python train.py --d_model=448 --vocab_size=5665 --norm_place="pre" --rope_base=10000.0 --rope_fraction=1.0 --optimizer="muon_variant" --lr=0.00277 --lr_mult_qkv=0.5 --lr_mult_o=1.5 --beta1=0.9 --steps=13508 --dataset="wikipedia_en"
MLP neurons of a small language model. Each row is named by its layer, matrix (down: output weights) and neuron, and shows model dimensions 176-271. Each number is 50 + 15 x the weight over its row's rms, rounded and kept within 0 to 99. A neuron's up and down rows have the sign that makes its largest values positive.
After each neuron's rows, "raises" lists the tokens whose logits its output raises most directly, leaving later layers aside.

L12.down929:49 52 53 74 46 65 32 44 29 48 28 43 69 55 50 67 57 30 55 58 25 56 57 52 26 33 53 48 34 38 45 43 63 32 26 51 46 20 48 61 10 53 64 76 68 91 80 57 55 41 54 53 11 67 40 50 73 54 66 32 74 56 64 34 62 63 52 36 63 48 58 46 41 39 48 46 43 78 36 52 46 67 23 69 51 42 68 65 53 49 35 45 52 54 50 55
raises: "y", "y.", "y,", "ic,", "ies"

L12.down768:58 48 72 27 54 38 44 33 33 59 46 52 69 29 45 59 40 35 36 48 53 67 63 38 58 52 27 51 27 42 57 69 38 91 18 30 31 57 27 46 72 45 37 40 52 46 72 56 19 85 57 77 50 43 47 47 47 45 52 43 52 45 52 20 21 23 66 54 47 29 57 42 57 33 37 65 45 67 57 90 58 52 30 41 49 56 47 53 36 45 65 38 42 71 99 49
raises: " they", " it", " she", " he", " there"

L4.down826:48 51 41 44 46 78 40 87 34 87 67 70 63 42 44 56 15 26 51 30 58 50 75 43 44 39 73 34 66 43 33 48 54 55 46 65 61 39 70 42 53 29 62 41 68 34 55 43 52 52 36 05 57 55 30 77 57 51 59 55 71 33 54 58 30 41 41 99 41 64 37 55 54 32 74 61 61 28 67 72 75 54 36 24 48 60 49 41 45 55 52 28 41 49 41 57
raises: "iginal", "ter", "mer", "ter,", " addition"

L9.down1010:59 64 55 76 46 32 54 63 49 86 30 59 27 44 51 65 64 46 49 41 42 54 54 56 34 01 62 60 45 56 37 55 54 36 40 29 73 39 26 52 48 63 45 39 63 85 21 61 52 54 69 51 40 62 30 31 57 28 38 67 23 59 63 38 77 69 41 45 64 48 32 38 45 57 67 16 38 27 32 40 41 55 50 72 52 59 11 55 43 46 62 63 17 24 71 32
raises: "ical", "y.", "y,", "ican", "ically"

L10.down858:50 52 52 41 59 90 45 43 50 47 36 34 36 49 41 76 28 50 44 53 09 39 47 79 62 63 40 22 58 38 64 66 43 46 53 47 55 54 62 61 47 69 26 33 46 33 54 38 49 25 53 79 56 19 45 40 53 46 53 29 56 66 62 46 68 82 48 25 35 46 38 51 62 73 32 77 75 70 51 34 66 77 40 75 46 57 44 46 41 56 62 32 40 50 41 39
raises: " du", " National", " national", " des", " de"

L9.down815:36 30 45 61 55 54 54 24 59 69 72 47 17 42 41 48 55 23 49 45 25 46 50 31 58 24 39 43 58 71 45 49 41 54 70 40 36 63 60 53 53 38 58 74 50 66 74 69 63 46 62 38 09 24 40 63 34 39 14 53 40 32 77 35 46 66 47 54 75 41 18 28 57 39 56 34 45 50 25 08 57 66 59 65 64 38 77 39 52 49 55 52 78 63 11 69
raises: "lav", "erm", "ze", "ance,", "isc"

L12.down580:67 62 29 39 70 67 57 42 50 74 43 69 52 30 63 45 18 48 42 68 59 52 66 40 06 60 60 73 45 42 47 49 41 20 83 39 31 34 62 50 74 49 58 33 54 62 52 02 42 64 40 69 59 22 48 34 52 43 53 57 43 48 52 52 77 46 67 55 32 49 33 70 39 35 31 47 55 33 56 46 40 56 53 78 49 56 36 35 45 50 60 70 73 51 73 26
raises: " of", "ature", "atory", "at", "ating"

L9.down26:36 54 59 42 58 43 54 33 42 63 70 90 37 45 43 38 48 41 36 28 35 52 63 41 67 60 48 61 38 73 51 63 41 59 48 52 68 49 67 59 47 56 66 51 66 61 49 40 65 60 59 43 27 06 63 39 27 57 86 64 59 46 47 50 36 61 62 55 45 43 47 76 63 29 61 51 50 26 59 74 76 27 46 51 36 48 31 24 63 65 41 56 59 49 28 34
raises: "hes", "atory", "ation", "ource", "uary"

L9.down468:62 20 33 41 55 41 68 62 39 53 59 35 30 47 36 27 79 29 58 56 60 65 50 25 60 49 48 33 47 77 14 48 36 49 40 49 61 66 42 59 73 68 24 45 51 70 38 55 44 48 52 49 60 56 73 40 62 47 55 36 43 46 42 58 73 64 24 44 64 53 35 50 71 34 51 59 09 52 28 28 30 27 81 57 40 48 59 67 63 37 52 56 86 34 22 43
raises: "olog", "ic,", "ology", "ic", "ese"

L4.down948:51 42 28 46 71 51 31 42 59 42 51 37 42 28 37 52 40 45 52 36 56 48 61 54 41 84 63 80 39 71 29 36 37 49 69 46 53 61 66 32 74 33 72 56 66 56 73 59 37 57 56 34 77 50 34 38 48 78 57 36 70 67 30 70 58 58 28 68 62 58 35 47 48 71 28 38 58 39 50 52 49 65 57 58 58 71 76 72 40 41 37 38 58 32 51 53
raises: "en's", "erg", "emor", "en,", "obile"

L10.down160:30 43 84 27 32 44 51 77 47 31 35 32 65 67 17 54 56 45 90 22 44 61 44 53 64 54 57 59 35 46 38 42 47 26 35 67 60 28 74 29 61 68 58 75 56 74 60 15 46 56 66 70 52 37 45 50 55 42 36 77 76 53 44 32 41 52 53 45 68 53 44 53 36 41 63 44 56 44 34 51 71 39 49 36 71 70 49 64 30 52 73 23 67 42 50 23
raises: "le", "les", "ul", "ular", "le."

L12.down536:40 64 71 44 49 47 56 31 47 81 60 53 58 50 34 45 29 25 32 38 52 54 58 48 31 34 21 47 58 67 69 63 70 57 49 36 37 77 54 78 63 40 40 23 43 37 54 26 45 46 60 53 54 42 71 44 50 43 66 17 60 61 62 47 31 37 35 75 34 46 56 64 35 35 48 61 43 50 37 62 62 55 48 48 32 46 54 52 61 40 63 61 35 27 48 66
raises: " they", " she", " he", " it", " these"

L2.down1029:49 26 50 59 55 51 67 64 44 51 72 58 12 49 60 44 65 54 53 35 50 75 28 30 31 69 53 44 57 29 55 40 50 62 41 37 38 23 62 55 64 34 60 47 37 36 60 77 74 40 59 64 39 49 74 73 51 45 37 29 63 56 31 42 12 70 24 51 57 61 50 65 50 30 31 42 43 43 44 55 31 35 52 47 43 38 67 56 57 44 58 81 69 27 31 29
raises: "ter,", "ter", "less", "ters", "hem"

L12.down365:66 39 54 47 46 46 42 46 35 35 51 43 47 76 60 37 31 70 39 39 38 44 35 34 35 43 54 30 68 46 65 74 54 74 63 71 43 50 40 53 78 29 35 42 63 11 45 73 46 49 35 60 50 72 37 86 67 42 56 19 54 64 50 70 41 50 52 70 47 26 44 65 64 48 45 59 59 42 33 66 45 61 40 39 65 71 55 61 35 23 54 41 76 63 43 40
raises: "ure", "ure.", "ure,", "ures", " of"

L9.down1142:50 46 32 64 65 40 48 57 78 26 49 50 45 64 43 68 76 38 70 20 54 67 55 69 42 49 37 64 60 52 48 40 38 73 55 61 64 36 30 34 69 71 38 42 50 45 50 54 57 16 52 53 59 57 75 47 58 71 46 63 78 36 46 18 52 47 49 65 77 67 53 37 78 27 53 82 49 22 36 41 67 37 67 54 01 47 66 59 37 37 64 76 29 36 50 75
raises: "ically", "ical", "iqu", "ic", "ic,"

L12.down1063:62 61 67 51 53 41 67 33 72 67 34 30 57 36 61 66 68 67 51 33 60 43 40 51 50 38 44 44 51 30 64 59 30 49 37 48 30 47 09 67 66 50 72 51 24 25 32 41 42 45 60 62 36 66 38 39 38 23 34 54 42 45 93 58 28 54 31 47 56 42 71 58 61 33 47 49 48 64 46 64 32 33 45 37 59 40 63 45 50 40 37 65 39 42 43 29
raises: "ia,", "ia.", " Britain", "ia", "ian"

L2.down510:51 43 74 47 32 59 72 69 44 54 60 59 73 57 57 34 83 46 51 48 51 61 47 26 32 73 50 52 59 38 41 42 44 62 50 39 38 51 31 57 76 57 57 66 77 59 78 32 17 53 50 44 54 24 37 42 32 58 48 57 66 48 50 46 48 38 44 47 19 35 62 63 24 52 61 22 39 67 57 78 43 40 57 55 30 45 61 32 59 67 57 24 53 63 81 72
raises: "wn", "ro", "ck", "ak", "ken"

L12.down343:48 39 39 43 56 75 62 46 86 56 61 17 73 37 29 50 46 44 49 78 56 48 61 30 69 48 54 54 59 53 58 61 73 37 31 74 48 26 57 65 80 28 51 48 77 61 46 68 35 60 49 55 39 40 34 50 42 32 53 35 43 69 37 38 31 44 64 46 40 58 39 41 43 51 55 36 23 63 48 78 59 69 42 62 61 44 65 64 59 54 67 60 72 60 14 41
raises: "amin", "ecutive", "che", "change", "amp"

L2.down991:56 31 40 37 12 60 57 49 66 73 28 41 47 55 54 54 15 70 79 33 62 55 54 28 48 38 63 59 59 47 27 29 51 33 44 46 52 53 28 68 36 56 35 59 44 30 36 99 47 71 31 44 65 62 52 60 31 53 47 55 60 73 78 55 80 30 67 56 47 75 43 78 74 60 40 49 36 42 39 63 24 71 33 71 38 73 61 62 42 44 35 77 56 68 53 56
raises: "ions", "s", " port", "ra", "ray"

L9.down545:37 55 46 51 36 73 45 50 56 76 48 52 57 47 38 64 28 59 55 60 53 69 39 70 51 40 54 42 59 54 68 63 38 26 62 57 29 57 46 55 44 55 69 52 39 56 43 56 68 78 55 49 59 22 57 75 50 66 42 50 78 45 57 40 79 74 50 70 63 66 68 56 54 56 49 41 70 62 54 44 51 38 38 41 65 42 48 46 32 58 41 75 57 37 13 36
raises: "ist", "ism", "istic", "ist,", " style"

L12.down306:51 72 54 12 63 46 55 60 63 42 36 51 39 57 45 60 58 62 59 75 30 29 54 55 62 45 32 70 83 38 42 45 48 29 41 46 51 44 36 38 67 38 55 66 38 51 64 40 55 40 56 39 44 69 50 72 63 49 39 85 44 74 38 12 64 70 60 58 42 47 51 28 55 50 26 49 49 48 61 53 51 48 87 52 71 60 67 37 44 40 42 71 45 69 00 34
raises: " of", " Of", "imum", " total", "ross"

L9.down819:29 49 55 66 66 32 71 34 24 63 74 34 61 39 58 26 49 59 63 42 68 20 55 41 48 50 69 51 57 17 56 54 43 59 55 38 43 56 41 44 64 57 41 56 48 68 29 46 57 62 63 58 39 16 65 65 40 82 53 48 62 52 80 45 44 79 32 82 61 49 43 36 52 48 68 40 51 46 53 57 59 73 66 38 54 69 47 64 65 56 05 49 67 38 11 40
raises: " Court", " jud", " court", " Board", " Jud"

L12.down4:59 55 61 52 71 57 62 53 77 56 46 78 54 61 49 54 45 53 45 36 55 28 28 42 71 21 73 52 45 65 43 69 67 48 48 37 64 60 52 53 62 44 52 48 41 35 36 31 58 48 47 53 41 48 33 60 60 49 51 44 67 33 17 29 27 73 50 49 50 12 42 52 60 25 60 52 40 54 30 66 73 57 34 58 53 45 43 36 71 11 49 33 41 28 73 40
raises: "ted", "hed", "ed", "arily", "ized"

L12.down79:34 31 72 39 33 31 14 53 48 55 47 28 38 50 37 34 48 61 37 76 31 55 42 58 33 53 20 61 37 42 28 62 45 62 58 68 41 54 45 56 43 63 23 40 30 44 74 44 71 58 58 37 51 67 42 69 40 43 43 46 85 20 30 59 47 56 58 43 56 58 85 48 42 59 40 19 47 23 55 43 54 47 68 75 60 45 47 30 39 46 20 45 68 53 28 70
raises: " to", " To", "enn", "gh", "ept"

L12.down458:43 53 35 26 52 40 52 56 51 53 61 66 30 28 57 40 65 53 49 38 32 40 40 56 24 50 51 60 59 39 34 73 44 77 34 51 44 38 56 60 43 49 67 49 52 56 34 51 55 49 53 35 89 54 40 17 57 69 60 46 32 60 42 35 44 24 22 45 50 37 78 54 45 70 52 49 71 30 29 49 54 44 59 71 62 52 78 55 53 57 44 71 49 53 39 44
raises: "s:", "s;", "s,", "s.", " by:"

L9.down508:59 40 58 65 40 72 43 47 75 59 46 42 51 71 57 56 21 48 44 30 54 35 33 64 62 38 60 53 72 52 58 75 38 59 27 62 59 48 49 72 47 36 51 64 29 27 51 78 26 34 67 32 47 41 57 37 45 25 59 52 49 61 72 52 32 59 47 50 56 63 32 66 63 15 52 48 53 28 73 55 57 55 34 40 58 43 73 56 37 55 66 21 40 58 37 43
raises: "ter", "ima", "imate", "che", "ter,"

L10.down737:66 59 22 67 75 70 60 57 38 65 49 61 61 45 52 66 34 16 60 28 59 50 39 50 30 48 24 59 65 49 50 48 60 51 50 31 39 29 74 61 68 36 41 31 64 44 52 37 47 48 73 38 63 68 61 61 22 73 47 47 57 55 58 41 43 74 51 41 39 52 44 51 57 46 45 49 60 55 49 74 40 50 62 81 40 16 84 50 35 14 62 51 57 70 69 20
raises: "less", "ship", "ter", "s.", "s,"

L9.down304:44 49 60 44 58 78 63 72 61 28 58 40 42 76 30 57 45 31 77 42 37 63 30 40 37 57 50 34 49 26 46 37 58 62 47 36 74 73 66 43 36 50 47 66 25 31 72 19 58 54 33 34 06 33 67 62 39 27 42 51 56 52 25 31 39 35 74 55 00 55 65 33 51 58 49 48 65 35 32 76 43 51 40 63 55 29 72 54 42 76 49 42 48 46 45 39
raises: " becoming", " making", " taking", " having", " leaving"